config.toml
n_head = 3
norm_eps = 1e-06
qk_norm = true
init_std_qkv = 0.0966
init_std_o = 0.0228
init_std_down = 0.0102
grad_clip = 0.5
final_lr_fraction = 0.0
seq_len = 256
doc_mask = false
MLP neurons of a small language model. Each row is named by its layer, matrix (up: input weights; down: output weights) and neuron, and shows model dimensions 16-143. Each number is 50 + 12 x the weight over its row's rms, rounded and kept within 0 to 99.
After each neuron's rows, "fires on" lists the tokens most often at its 100 highest values on Wikipedia text that the model never trained on.

L2.up201:49 50 41 54 69 47 43 66 49 64 40 70 58 61 27 72 73 75 51 54 42 46 56 53 42 63 45 53 29 55 53 39 51 38 52 71 46 58 53 75 47 65 55 38 66 49 36 59 46 47 84 32 51 49 50 38 53 53 34 54 53 42 48 55 48 39 27 35 45 54 21 53 76 58 50 36 41 50 35 69 49 55 64 58 48 39 73 55 45 62 54 45 45 39 68 34 31 46 52 57 52 35 37 43 58 39 29 44 29 45 64 42 67 65 47 63 63 34 46 38 42 73 38 55 53 30 63 42
L2.down201:63 44 46 43 63 65 41 53 49 45 49 56 47 57 66 36 46 56 44 25 58 55 42 47 64 26 42 80 42 32 65 42 63 37 47 61 51 48 42 51 51 42 52 41 67 38 45 58 57 39 63 67 47 38 38 40 41 68 63 53 38 54 28 57 39 49 51 43 33 61 56 53 55 43 47 68 33 43 55 52 60 47 58 70 51 44 35 48 40 52 58 47 36 63 58 52 60 55 31 31 45 48 41 75 52 59 47 59 38 71 63 68 53 67 41 46 50 27 41 61 40 61 47 30 64 45 27 53
fires on: ".", ",", " I", "I", " "

L4.up949:72 48 54 47 34 45 57 43 49 43 32 37 51 36 30 19 48 52 39 35 51 44 47 21 43 55 66 70 34 68 53 64 27 34 43 76 41 63 62 29 66 57 56 62 30 44 43 59 52 67 63 30 57 58 39 50 29 52 50 59 66 30 38 38 51 47 56 67 53 34 68 77 38 51 47 49 57 77 56 49 46 48 54 82 62 51 52 46 50 56 39 41 38 40 44 24 52 62 53 69 47 54 56 53 53 55 53 46 48 37 47 51 57 63 40 62 58 55 73 45 26 54 29 40 43 43 54 55
L4.down949:48 50 43 47 71 50 51 41 59 35 54 42 35 50 66 39 46 49 69 43 25 32 59 68 34 51 48 48 41 37 60 43 58 47 35 48 72 71 63 65 51 43 55 58 33 51 48 50 31 47 63 56 45 53 41 64 47 55 58 55 35 41 27 57 45 57 44 89 53 60 54 39 66 66 46 66 58 34 53 29 37 45 43 34 53 65 69 54 52 39 74 60 31 57 42 46 68 59 53 52 53 66 45 50 40 37 45 31 51 59 56 56 49 50 64 63 41 28 48 56 30 43 40 50 51 45 31 35
fires on: " to", " can", " would", " that", " may", " "

L4.up684:49 64 57 47 64 53 49 51 50 58 68 56 38 67 48 37 23 49 39 56 60 35 23 49 45 48 43 53 50 33 27 46 66 42 53 53 61 24 61 42 29 34 37 32 64 46 39 62 50 55 70 56 68 52 46 54 66 45 22 61 55 63 61 74 43 50 63 58 56 40 63 42 44 40 58 55 51 30 27 60 57 36 65 72 60 51 47 40 69 54 58 29 30 58 52 61 45 63 42 46 45 48 44 35 55 73 53 35 64 43 61 44 70 40 30 62 52 45 45 46 21 45 70 53 46 69 63 52
L4.down684:48 50 58 45 54 47 62 32 52 46 44 36 64 38 72 47 49 69 67 44 54 55 23 53 58 51 39 33 65 48 43 47 42 58 49 45 43 50 42 62 43 60 42 42 46 69 50 44 50 47 43 44 40 35 51 44 53 70 42 67 75 55 45 61 55 54 37 77 66 38 43 54 61 50 46 45 38 34 51 41 50 79 49 47 36 45 77 53 55 33 43 58 81 74 39 68 38 40 60 84 51 77 52 58 66 47 47 17 31 52 54 39 48 44 63 68 69 52 40 33 39 61 51 59 43 69 44 43
fires on: " and", "er", "r", "ra", " or"

L4.up34:58 49 43 47 52 59 56 41 52 39 35 51 39 34 46 25 49 65 57 65 51 40 43 51 67 72 57 63 34 61 44 36 54 58 49 52 65 34 56 58 65 50 76 33 38 58 23 50 37 67 48 67 42 45 40 46 55 37 27 50 59 56 45 75 77 55 57 52 65 28 66 45 64 64 32 54 26 52 34 38 50 86 48 65 55 53 47 52 40 49 43 42 59 45 49 66 67 65 30 56 45 36 41 33 51 60 36 52 63 34 52 30 61 85 57 30 47 54 54 42 23 60 52 49 45 42 63 37
L4.down34:53 58 52 49 45 45 63 55 52 65 60 69 60 42 60 68 65 57 49 38 72 27 70 59 48 38 30 28 54 50 52 60 37 46 53 40 62 30 53 46 47 57 36 51 34 39 56 50 44 44 52 39 74 31 61 42 39 58 53 56 63 57 47 37 39 45 41 73 49 58 52 37 54 32 46 44 55 46 33 52 32 51 55 52 52 77 44 44 35 54 36 22 51 61 61 44 69 66 45 63 60 73 36 61 53 39 64 41 34 27 43 53 65 45 62 35 61 48 68 58 56 48 42 33 43 65 43 43
fires on: " and", "\n", " or", ",", " ="

L2.up423:65 60 49 61 53 55 36 54 41 48 61 54 58 58 53 32 34 48 45 48 60 43 54 37 65 46 44 63 55 33 47 58 44 50 49 42 41 49 50 37 38 50 69 52 46 36 40 36 33 44 57 50 60 41 49 46 30 49 59 47 36 88 46 42 51 35 43 42 57 46 60 65 41 55 61 34 64 60 37 57 45 36 42 46 60 46 65 35 52 68 42 38 55 36 55 45 51 71 55 25 61 64 47 47 50 33 61 58 55 44 83 65 39 62 32 61 58 47 34 48 47 55 64 52 81 52 44 54
L2.down423:59 50 69 50 68 37 36 58 45 64 57 58 60 48 51 61 26 48 45 50 53 51 42 27 47 29 57 49 66 56 40 61 57 51 59 44 49 64 57 26 62 57 61 33 36 52 41 62 54 75 50 53 59 47 59 64 78 32 53 42 63 57 36 48 44 36 44 57 76 78 37 55 48 60 47 40 36 61 64 57 49 51 38 57 39 46 56 41 52 40 66 18 58 51 67 66 55 37 50 55 56 44 37 48 48 35 51 69 52 33 59 45 45 49 49 52 55 46 47 39 38 38 53 56 44 57 52 35
fires on: ":", "-", " is", " the", "born"

L2.up734:60 72 44 76 27 40 55 44 43 57 26 50 20 63 57 57 54 53 71 42 47 64 54 61 32 39 47 56 46 59 54 55 46 54 38 39 51 38 37 76 19 44 57 52 35 73 48 56 33 53 30 36 46 56 51 37 39 36 52 37 56 49 50 37 49 68 56 67 46 58 67 48 70 61 43 51 47 40 51 21 48 80 53 45 62 60 53 57 66 45 54 40 43 48 41 54 47 47 66 43 66 38 33 32 30 70 75 47 54 60 63 46 59 56 58 36 65 23 66 46 37 42 56 47 40 46 67 56
L2.down734:47 60 42 62 49 72 59 37 49 50 19 58 46 77 42 60 37 27 57 54 53 56 56 24 45 46 39 51 72 49 69 48 64 63 46 49 61 53 54 50 53 63 31 19 40 51 52 29 63 49 45 52 42 43 52 57 40 75 53 45 53 33 43 37 54 64 53 38 63 54 55 45 56 50 48 31 66 59 49 49 48 72 23 45 44 28 56 61 56 46 65 62 33 69 56 48 60 60 50 50 71 31 65 69 47 42 63 57 61 53 40 51 51 42 57 43 41 53 46 68 54 34 50 51 52 46 48 55
fires on: " For", " Number", " All", "ult", " Dur", " Total"

L2.up772:50 75 46 64 41 31 56 57 54 51 51 55 60 61 28 34 40 65 51 29 42 43 67 50 53 56 55 53 33 57 63 51 56 61 43 77 35 41 65 43 39 83 37 71 51 54 48 63 67 35 49 56 53 46 56 61 57 49 47 33 48 35 44 37 56 35 70 55 45 55 70 53 57 49 51 39 51 61 51 75 46 33 66 42 46 31 59 52 35 50 36 41 36 65 51 69 48 49 63 57 61 44 62 31 78 46 51 57 36 67 57 56 17 51 58 45 78 48 46 50 78 53 39 34 37 32 47 47
L2.down772:41 35 52 58 64 58 53 48 62 32 58 45 57 54 60 51 45 21 53 73 58 62 52 52 52 65 44 58 54 62 81 50 43 37 46 29 48 52 49 59 72 54 58 34 51 65 42 70 59 42 41 61 60 31 47 27 55 61 51 58 42 38 32 39 58 74 52 56 59 58 37 25 40 35 51 62 65 45 61 41 38 48 44 44 31 67 56 48 54 36 44 57 57 53 54 52 60 61 58 41 50 71 57 51 62 56 54 47 46 46 41 42 49 36 64 61 78 39 50 45 62 33 33 50 54 42 35 37
fires on: ":", " to", "ing", "ic", " season", "-"

L2.up829:46 55 47 64 48 40 42 61 64 52 40 64 48 51 36 71 64 63 73 41 28 40 71 54 51 53 63 53 33 16 68 44 66 49 66 52 52 67 47 64 60 55 51 42 55 45 68 58 60 63 48 41 31 49 48 47 43 58 43 49 43 48 50 49 47 30 53 48 50 47 41 65 32 44 63 31 62 47 30 53 75 37 40 47 53 48 40 28 50 77 62 53 66 56 56 56 53 52 32 53 61 63 48 47 43 40 30 20 26 38 53 51 28 57 40 31 53 55 45 52 38 63 47 52 60 50 37 57
L2.down829:59 44 67 56 41 64 40 52 59 50 35 25 64 61 46 56 32 35 38 49 50 41 46 67 58 48 55 61 44 60 43 60 70 64 39 52 43 57 74 62 68 50 56 70 40 53 33 41 40 46 60 64 44 68 45 48 45 49 38 64 43 68 38 50 45 66 59 45 45 53 37 49 63 57 66 71 74 51 46 24 58 63 38 46 35 55 40 46 57 38 25 27 34 66 44 44 46 34 59 52 45 59 42 46 47 57 76 42 43 51 59 39 65 46 46 65 62 59 40 47 45 51 43 59 37 59 26 47
fires on: ",", ".", " |", "\n", "?"

L2.up744:54 53 51 51 59 40 27 66 61 29 42 76 50 55 52 49 40 60 32 63 54 27 61 48 41 65 24 39 49 61 55 37 64 59 47 61 38 51 51 50 67 44 58 43 22 27 46 47 58 37 67 53 80 52 54 62 50 66 54 29 36 31 56 50 55 70 40 68 75 49 58 51 55 40 56 53 51 39 64 52 66 39 54 71 52 52 54 41 61 55 60 51 59 57 68 60 46 55 63 44 56 54 52 47 66 38 55 29 82 42 26 37 50 47 44 62 37 30 55 59 47 50 52 43 60 50 47 73
L2.down744:58 57 64 50 44 58 74 66 70 62 32 60 35 40 35 53 43 68 59 59 63 33 49 51 59 46 43 36 39 50 48 50 53 37 49 47 38 52 41 67 46 51 27 49 46 26 51 43 65 43 46 53 56 48 33 48 46 60 40 51 51 32 50 32 68 42 63 34 77 46 35 46 44 51 60 52 44 47 35 59 60 30 45 48 55 46 38 57 56 41 45 30 56 59 64 63 55 26 44 52 64 48 39 35 44 55 61 31 76 66 62 60 42 56 47 42 51 42 42 59 34 58 73 38 43 47 80 71
fires on: "ant", "gar", "ji", "amp", "chi", "pu"

L4.up372:46 57 64 44 61 45 38 45 41 47 71 54 49 63 58 40 29 51 35 64 37 42 40 39 56 40 62 55 49 43 32 52 46 33 32 63 66 42 70 52 64 60 65 38 40 61 55 50 53 41 31 56 42 32 40 53 62 49 59 50 36 47 53 65 48 45 58 73 51 46 53 75 46 36 47 48 61 56 38 49 65 59 73 52 65 49 47 55 37 69 40 57 61 80 35 57 49 51 33 49 62 53 31 39 37 71 43 20 48 46 71 54 36 57 38 48 64 46 61 34 63 55 53 27 77 69 22 50
L4.down372:39 60 69 42 46 36 52 67 60 55 44 42 51 44 55 38 50 77 41 62 66 55 70 45 61 34 58 34 63 85 53 66 38 48 29 40 47 48 59 57 56 51 51 51 43 41 42 44 66 42 59 53 48 45 57 38 57 42 66 38 70 35 45 51 40 39 60 38 31 58 48 77 43 62 58 43 30 29 86 57 76 33 66 49 60 60 38 57 21 46 38 41 54 44 42 63 52 51 48 43 51 63 45 75 49 41 43 40 48 62 43 37 35 62 43 42 50 65 57 51 58 32 45 57 38 52 37 38
fires on: ":", " the", " (", "f", " family"

L2.up753:32 66 44 65 20 37 36 47 45 42 68 55 45 48 39 39 49 47 26 53 26 43 39 24 58 64 66 65 43 61 63 55 48 58 34 51 47 59 51 64 51 39 61 57 48 46 47 33 43 66 46 65 63 54 59 47 65 59 20 49 42 36 39 42 56 45 51 58 41 44 34 41 51 44 72 58 57 46 35 61 58 56 53 67 33 57 46 33 47 46 54 50 53 43 44 61 58 55 36 35 65 57 60 43 53 43 55 39 33 53 47 32 46 67 67 65 78 54 54 44 54 48 43 36 49 51 55 39
L2.down753:38 48 61 57 63 42 67 41 73 47 52 38 59 41 43 62 37 39 58 52 40 42 60 53 55 51 55 68 38 48 60 39 51 48 44 60 49 41 54 33 47 43 39 59 43 53 38 67 52 67 46 51 44 58 31 37 30 35 76 60 32 52 64 47 54 45 46 67 62 51 50 41 39 51 35 44 42 70 47 47 39 48 56 52 51 59 66 39 60 56 57 72 79 47 46 51 50 68 51 59 50 74 52 80 45 44 25 27 69 58 48 45 38 29 51 55 48 63 30 54 54 52 58 47 41 37 48 36
fires on: "ly", "ally", "ically", ":", "ical", "ing"

L4.up177:44 42 62 34 50 50 68 23 57 61 54 69 40 48 45 60 59 56 36 47 31 58 45 40 42 63 57 37 15 43 34 47 55 52 53 34 43 38 53 48 46 65 49 70 72 50 45 52 28 60 48 69 59 40 39 43 39 72 64 63 61 47 48 36 47 68 63 40 56 44 46 71 45 43 62 49 63 59 48 58 40 64 32 73 39 50 38 48 33 63 58 66 36 46 55 55 45 71 55 59 67 37 41 44 50 53 67 57 68 81 72 51 47 26 57 42 64 61 39 51 68 36 45 42 51 72 49 66
L4.down177:49 38 47 36 75 41 41 36 51 38 35 57 39 21 58 61 52 39 42 48 50 74 46 54 57 43 51 55 38 45 55 41 53 46 67 36 57 56 50 68 54 26 44 62 56 36 52 45 40 53 51 46 33 60 58 60 46 58 61 32 51 52 33 53 43 56 57 39 57 76 54 49 49 38 60 55 57 46 34 47 53 48 60 47 57 65 49 45 35 39 55 76 41 62 67 57 17 65 58 44 49 52 64 50 33 40 30 56 55 45 39 68 59 64 42 40 48 63 64 45 65 32 44 53 58 29 56 65
fires on: " that", " of", " by", " after", ":", " with"

L2.up686:46 71 60 44 70 64 60 28 46 69 26 65 82 66 71 59 49 17 47 68 50 37 50 49 55 44 60 55 46 44 44 57 36 48 34 40 37 61 71 46 52 60 67 37 47 64 62 41 36 58 62 67 59 46 43 44 33 50 59 37 70 52 49 43 46 54 50 32 46 50 57 61 57 56 57 22 61 62 47 36 56 73 19 39 55 32 54 59 47 54 64 33 45 46 32 41 41 59 49 49 68 49 38 37 59 29 37 56 41 65 66 61 40 72 51 51 53 40 60 51 31 55 63 51 61 36 56 36
L2.down686:34 49 22 36 61 48 57 51 41 50 77 44 38 25 34 43 55 63 39 51 64 48 36 47 29 36 37 40 63 54 33 74 53 48 54 58 54 54 44 53 60 47 40 65 53 58 48 48 56 36 40 35 54 64 36 63 38 52 61 47 60 48 75 58 55 56 36 37 53 59 55 29 49 52 61 62 41 43 55 48 61 27 33 57 28 36 37 57 34 54 60 58 44 40 42 44 30 63 45 50 39 43 43 58 50 62 58 51 58 63 58 56 51 36 40 51 37 62 57 49 51 39 44 27 40 47 33 56
fires on: "=", " no", " No", ":", " all"

L2.up796:34 57 52 43 52 70 37 37 53 53 55 50 71 35 75 57 52 44 31 90 47 42 40 56 70 32 70 58 50 39 47 46 36 51 52 69 47 53 63 64 70 50 44 50 48 44 37 60 29 33 66 30 58 38 78 57 57 56 42 26 41 45 26 48 39 51 38 32 52 46 56 69 47 45 49 44 61 52 36 30 66 60 52 31 51 61 33 56 35 51 55 53 48 46 52 38 46 53 41 29 36 25 38 54 54 56 49 27 44 54 37 43 43 34 47 64 28 48 57 58 42 45 46 64 55 52 54 75
L2.down796:58 58 56 53 62 55 44 40 38 43 68 18 49 56 44 44 38 56 30 61 53 56 59 61 61 43 52 48 57 66 41 76 52 40 49 48 34 50 63 59 49 43 69 38 64 46 49 61 43 53 29 42 49 31 45 66 54 27 47 62 60 80 62 50 43 43 54 33 43 59 56 66 32 57 55 31 48 40 62 60 43 35 39 45 51 56 41 35 69 24 83 52 63 52 51 68 53 65 54 55 48 58 39 68 50 58 68 51 58 46 42 44 41 62 21 60 41 53 52 57 48 20 37 48 51 49 34 77
fires on: "=", ":", " /", " Team", "T"

L2.up438:54 48 36 56 64 58 58 56 43 41 53 48 54 63 51 69 50 70 50 52 52 42 55 50 69 58 43 36 54 54 39 55 43 57 59 63 40 40 65 46 31 60 60 53 53 52 62 61 46 25 38 74 55 37 49 55 47 46 39 70 65 42 49 50 69 59 33 42 27 39 55 32 43 54 62 64 62 41 41 62 43 63 52 47 64 39 44 63 56 54 34 72 39 48 36 23 50 47 48 46 68 40 44 39 40 37 47 52 52 53 72 64 72 58 72 38 63 46 51 69 42 31 63 49 69 39 43 28
L2.down438:39 51 49 72 41 46 40 44 47 45 25 44 33 39 41 45 25 59 96 57 60 68 55 56 55 45 53 67 52 49 59 44 60 52 55 08 51 61 54 47 36 52 43 46 35 46 53 68 50 36 34 50 43 64 55 68 55 39 53 53 54 57 71 49 59 49 59 45 48 58 53 52 27 62 50 46 44 39 40 50 66 50 44 51 33 53 29 41 33 62 49 51 38 59 40 36 49 35 49 72 46 67 57 51 39 68 56 45 48 53 56 44 38 37 60 41 67 43 62 40 41 49 52 50 77 51 41 51
fires on: "t", " I", " |", " O", " of"

L2.up544:54 51 47 29 45 25 55 50 58 62 56 37 76 60 34 49 37 69 23 42 69 50 65 58 56 69 45 35 42 48 52 45 43 58 40 39 38 25 56 48 37 69 43 42 59 47 62 54 52 53 35 48 51 39 35 38 50 31 55 40 67 57 52 43 23 53 51 49 61 48 45 50 63 52 55 55 71 43 34 62 81 58 53 28 55 49 61 40 69 45 38 62 36 54 54 46 50 56 68 73 63 22 42 48 54 55 60 41 44 63 44 51 64 71 38 65 74 58 59 48 52 49 61 44 54 30 40 39
L2.down544:34 50 38 66 35 68 42 34 32 27 48 35 34 36 63 26 44 43 43 68 35 53 51 64 31 51 39 43 75 40 42 41 45 44 50 78 50 60 43 47 68 40 44 36 59 46 55 41 43 58 62 60 64 53 59 50 54 67 57 54 56 46 41 53 44 57 53 43 35 42 49 64 47 48 65 50 30 68 43 53 52 32 47 28 49 42 51 54 54 38 64 52 56 22 53 54 38 47 50 49 60 68 31 30 51 60 54 61 48 46 44 33 64 68 49 51 27 20 49 68 71 36 30 73 51 51 42 36
fires on: " and", "The", " to", " over", "est"

L2.up691:44 49 27 45 48 58 34 72 68 50 41 56 76 47 47 58 40 50 46 72 51 41 58 24 52 83 67 48 52 68 40 36 55 41 44 63 62 38 62 77 41 48 74 44 36 65 53 54 41 52 67 37 55 48 59 56 60 55 50 35 67 58 60 24 60 34 44 52 54 52 62 56 38 50 59 37 47 38 38 44 39 46 59 63 25 26 47 36 59 61 56 63 54 66 37 29 47 55 28 68 61 50 55 31 62 56 40 63 48 67 43 47 17 48 50 49 41 55 62 53 56 46 40 28 65 20 57 32
L2.down691:51 56 57 56 43 38 43 68 59 58 60 57 49 49 57 41 41 28 63 35 60 49 47 59 45 44 32 48 62 55 24 70 51 42 33 58 56 42 54 42 44 40 36 53 29 47 56 44 50 31 65 47 26 46 54 61 36 51 60 42 61 47 35 47 47 73 51 36 37 36 68 39 48 49 63 59 58 62 37 65 34 42 48 44 56 55 50 51 55 31 23 59 40 55 59 66 20 66 56 55 59 56 50 65 63 30 53 58 30 43 71 45 54 66 54 26 47 48 22 36 42 65 28 65 62 41 35 30
fires on: ":", " ", "-", "===", "."

L4.up377:59 50 24 55 61 56 71 40 37 52 54 45 70 61 43 33 42 52 51 47 64 55 32 45 55 74 68 60 24 37 55 54 49 39 65 48 40 35 57 31 73 30 55 35 34 24 35 42 31 38 44 50 33 47 72 46 53 42 48 53 48 20 56 57 40 62 56 46 67 44 43 56 50 40 50 30 53 58 38 30 52 61 65 54 69 45 61 30 65 49 33 38 69 64 64 55 50 57 70 36 58 67 41 57 36 42 41 43 67 39 22 65 48 57 43 60 48 70 50 55 46 47 68 54 47 54 31 62
L4.down377:47 43 71 49 48 62 49 41 33 46 48 39 58 57 53 47 38 53 44 29 31 59 35 50 46 50 49 57 59 47 54 30 46 60 33 60 63 61 46 50 58 72 52 33 51 34 49 51 49 69 45 55 52 46 59 65 38 56 66 47 27 60 42 37 46 40 48 63 50 60 51 53 57 25 51 41 31 81 61 46 61 21 41 65 60 63 64 68 34 49 43 44 49 59 40 58 82 58 51 66 61 37 54 55 62 62 51 49 51 55 28 56 60 32 58 52 55 46 38 63 18 50 39 48 44 61 44 73
fires on: " such", " may", " main", "in", "ive", " would"

L4.up524:75 49 41 43 44 46 45 54 28 52 51 43 75 51 56 45 47 63 52 43 72 54 62 47 59 60 43 58 58 35 55 70 48 52 40 55 50 53 37 57 43 48 61 37 53 44 44 59 76 36 36 44 57 35 36 45 66 45 39 69 50 39 70 69 58 25 44 62 39 50 60 63 48 52 50 39 75 26 53 46 61 69 70 61 56 46 44 53 23 49 56 56 43 41 49 51 49 75 45 58 61 60 30 45 51 64 43 40 39 47 77 51 58 51 47 33 41 53 49 42 43 40 45 44 30 49 32 50
L4.down524:39 33 67 56 56 53 49 54 55 55 38 53 52 49 49 31 50 50 61 33 40 37 46 61 38 55 27 48 59 53 34 60 51 50 53 37 66 61 60 51 34 58 34 61 62 60 60 37 38 51 48 71 63 61 56 55 63 43 43 53 48 45 50 54 56 51 58 44 56 59 41 40 58 70 50 62 44 59 62 47 64 49 54 48 45 20 35 48 48 31 43 75 40 35 41 55 42 35 56 57 46 62 61 32 27 51 42 60 56 43 41 50 39 51 63 50 35 48 43 32 81 55 27 43 53 49 64 10
fires on: "y", "d", "t", "f", " |", "ph"

L4.up648:57 50 54 49 52 75 47 39 56 76 55 70 48 63 62 32 42 50 62 62 16 40 53 60 65 69 56 49 29 30 35 49 56 54 63 26 48 45 38 37 56 64 51 60 33 58 40 54 61 50 62 62 54 24 56 40 43 66 70 53 56 29 40 48 52 51 47 46 46 40 47 52 32 61 72 25 52 39 29 43 59 44 60 50 38 45 50 50 61 40 53 39 45 50 45 42 70 46 60 53 63 61 31 70 58 53 42 54 45 61 37 50 44 54 50 64 51 48 44 50 61 63 58 35 75 62 58 71
L4.down648:28 76 60 46 61 67 57 46 43 64 61 60 53 46 45 69 62 61 61 37 44 47 31 50 32 41 39 42 51 34 46 51 32 62 48 65 64 48 44 48 35 35 43 57 39 28 63 45 51 59 36 41 55 36 64 47 39 56 60 58 47 58 52 43 20 39 52 44 52 71 56 36 31 44 47 69 45 43 79 78 60 25 54 73 38 44 20 29 61 52 59 68 59 52 51 56 51 62 39 51 57 45 50 70 70 27 44 55 35 53 53 41 35 50 54 36 63 30 33 44 66 56 47 54 52 47 45 53
fires on: "'", " \"", "\"", "."

L2.up922:46 81 64 67 31 46 54 45 37 51 47 59 29 60 33 27 67 41 60 59 43 48 51 56 40 68 50 49 67 48 50 23 58 54 50 44 43 59 75 53 48 56 38 26 46 42 62 47 57 55 40 46 35 51 58 41 39 43 52 51 51 48 38 57 38 51 59 56 73 49 42 55 47 44 32 62 36 28 47 63 48 55 41 76 37 57 50 67 42 57 45 60 50 56 37 35 46 34 37 84 56 45 56 39 41 51 50 70 44 47 68 42 38 58 52 66 20 35 58 41 32 54 43 53 50 35 51 37
L2.down922:82 58 45 63 70 53 31 65 35 49 40 58 47 49 58 23 56 60 52 37 63 41 88 53 78 60 41 58 57 38 46 48 46 42 44 43 51 27 75 50 57 51 49 53 56 74 43 39 37 57 53 71 64 62 41 38 38 40 55 74 60 69 33 50 65 29 41 50 44 58 57 44 45 50 50 56 54 42 63 48 41 53 27 45 39 27 44 56 62 46 47 47 33 51 52 29 48 46 44 60 47 58 35 52 56 57 64 48 56 62 32 56 52 46 48 50 38 63 44 48 49 71 47 70 59 48 29 52
fires on: " a", " c", " me", " so", " out"

L4.up895:74 31 68 53 42 46 27 61 57 58 70 44 77 64 39 63 51 37 61 46 41 35 59 34 37 49 32 56 41 43 54 63 67 46 66 55 52 69 61 43 51 45 36 51 44 48 68 51 34 47 54 65 63 57 54 55 62 50 67 59 47 34 66 58 56 44 59 50 43 21 46 60 35 73 32 45 53 61 40 36 54 46 32 57 41 48 50 39 40 41 76 39 53 49 68 37 56 49 54 57 56 48 45 38 68 53 46 46 62 51 55 58 72 66 53 42 51 27 39 21 52 65 55 33 29 54 46 48
L4.down895:53 40 36 56 55 41 57 52 58 46 50 26 46 61 54 30 52 38 32 54 52 68 30 57 61 60 62 29 53 44 59 60 58 43 60 40 48 51 43 57 50 63 38 53 23 64 64 37 50 43 61 40 62 64 41 48 61 73 48 49 44 48 56 39 46 65 40 34 50 71 32 38 47 28 29 51 49 63 45 38 50 54 47 19 58 72 62 42 42 57 80 58 31 46 43 50 66 27 27 52 36 56 46 48 51 48 40 38 42 70 58 36 52 52 65 80 40 44 48 38 32 50 61 53 64 44 50 32
fires on: "s", "'", "es", " which"

L2.up269:51 69 38 44 52 74 58 59 46 29 40 45 72 32 44 49 71 46 26 44 44 60 42 64 47 53 55 61 40 84 51 46 50 82 67 39 39 42 45 58 51 30 52 26 50 54 35 45 59 42 27 53 47 52 26 47 60 67 52 65 46 45 44 33 57 67 40 52 62 44 50 49 67 55 55 37 62 42 27 62 57 63 30 31 43 64 35 34 36 52 47 56 49 52 59 52 71 46 47 35 46 37 55 34 55 33 67 51 46 54 48 51 70 43 38 41 65 57 50 42 44 46 58 32 48 51 47 45
L2.down269:45 63 47 31 50 38 34 70 54 50 26 56 30 37 53 57 57 53 43 73 28 23 77 36 43 50 58 27 48 30 46 39 48 62 54 56 46 40 46 71 67 51 45 70 55 74 53 54 23 33 42 50 31 50 47 58 39 34 60 48 41 41 59 52 61 63 39 38 51 69 50 70 42 41 38 65 48 68 40 49 46 49 57 53 45 41 62 50 77 54 57 38 46 73 59 44 62 47 44 36 42 33 59 50 58 50 42 43 60 58 44 39 51 62 58 51 31 62 48 55 52 49 37 52 66 24 47 66
fires on: " and", ":", " of", "al"

L2.up913:46 43 46 59 55 51 50 50 48 49 50 82 43 46 44 58 30 47 64 44 40 64 46 58 51 49 50 60 48 53 39 40 73 75 43 46 35 48 46 52 69 61 69 29 63 54 39 66 53 65 59 29 54 55 47 51 37 57 42 56 60 44 62 42 36 60 56 50 62 49 41 52 53 33 60 59 36 36 51 57 51 35 62 37 45 46 69 43 50 34 32 56 46 47 45 39 55 60 56 47 41 37 63 28 61 36 55 68 63 71 32 51 54 72 43 57 52 44 58 45 43 54 51 46 37 33 60 49
L2.down913:58 47 50 69 60 37 43 52 64 41 43 62 61 37 50 37 38 56 33 31 52 42 65 52 27 41 46 52 83 61 30 53 58 45 63 56 60 34 35 37 54 64 50 60 63 48 46 46 53 68 72 39 35 24 49 62 43 54 41 56 64 39 44 31 61 51 39 44 51 32 43 38 38 51 49 48 44 43 59 50 31 44 55 48 49 60 49 59 58 50 39 39 44 57 33 32 45 61 62 52 53 74 43 57 56 70 60 38 25 74 45 64 54 58 52 62 49 59 55 59 41 53 39 37 45 47 45 38
fires on: " and", "I", " have", "The", "'", ","

L4.up697:50 50 53 46 34 48 46 57 40 50 74 45 57 65 31 51 55 43 69 51 42 32 39 60 58 35 44 52 34 44 34 37 51 44 51 48 52 47 47 55 69 75 20 41 77 54 49 63 39 58 60 53 58 40 46 36 39 59 38 69 64 32 42 52 48 29 50 51 57 48 56 56 38 61 52 43 52 41 26 54 57 66 32 37 75 33 45 41 46 35 61 34 54 40 46 43 43 48 36 56 57 51 56 40 17 60 35 62 61 53 56 47 47 50 43 53 56 28 41 56 61 39 33 49 62 78 44 51
L4.down697:60 57 51 58 53 50 50 38 32 60 42 57 52 48 59 48 60 31 64 53 62 44 32 64 36 63 31 62 52 64 35 72 46 64 63 43 42 34 39 48 80 50 53 40 27 66 38 41 24 46 47 72 50 63 69 47 71 63 53 42 36 63 49 49 38 52 57 56 52 62 53 49 54 46 42 78 50 49 54 52 38 52 42 40 42 35 70 34 40 43 59 59 44 55 76 44 48 32 43 49 28 47 48 42 48 13 58 52 48 50 60 46 43 64 62 60 68 53 57 34 64 56 45 40 47 58 56 27
fires on: "s", "'", "\"", " Singles", " on"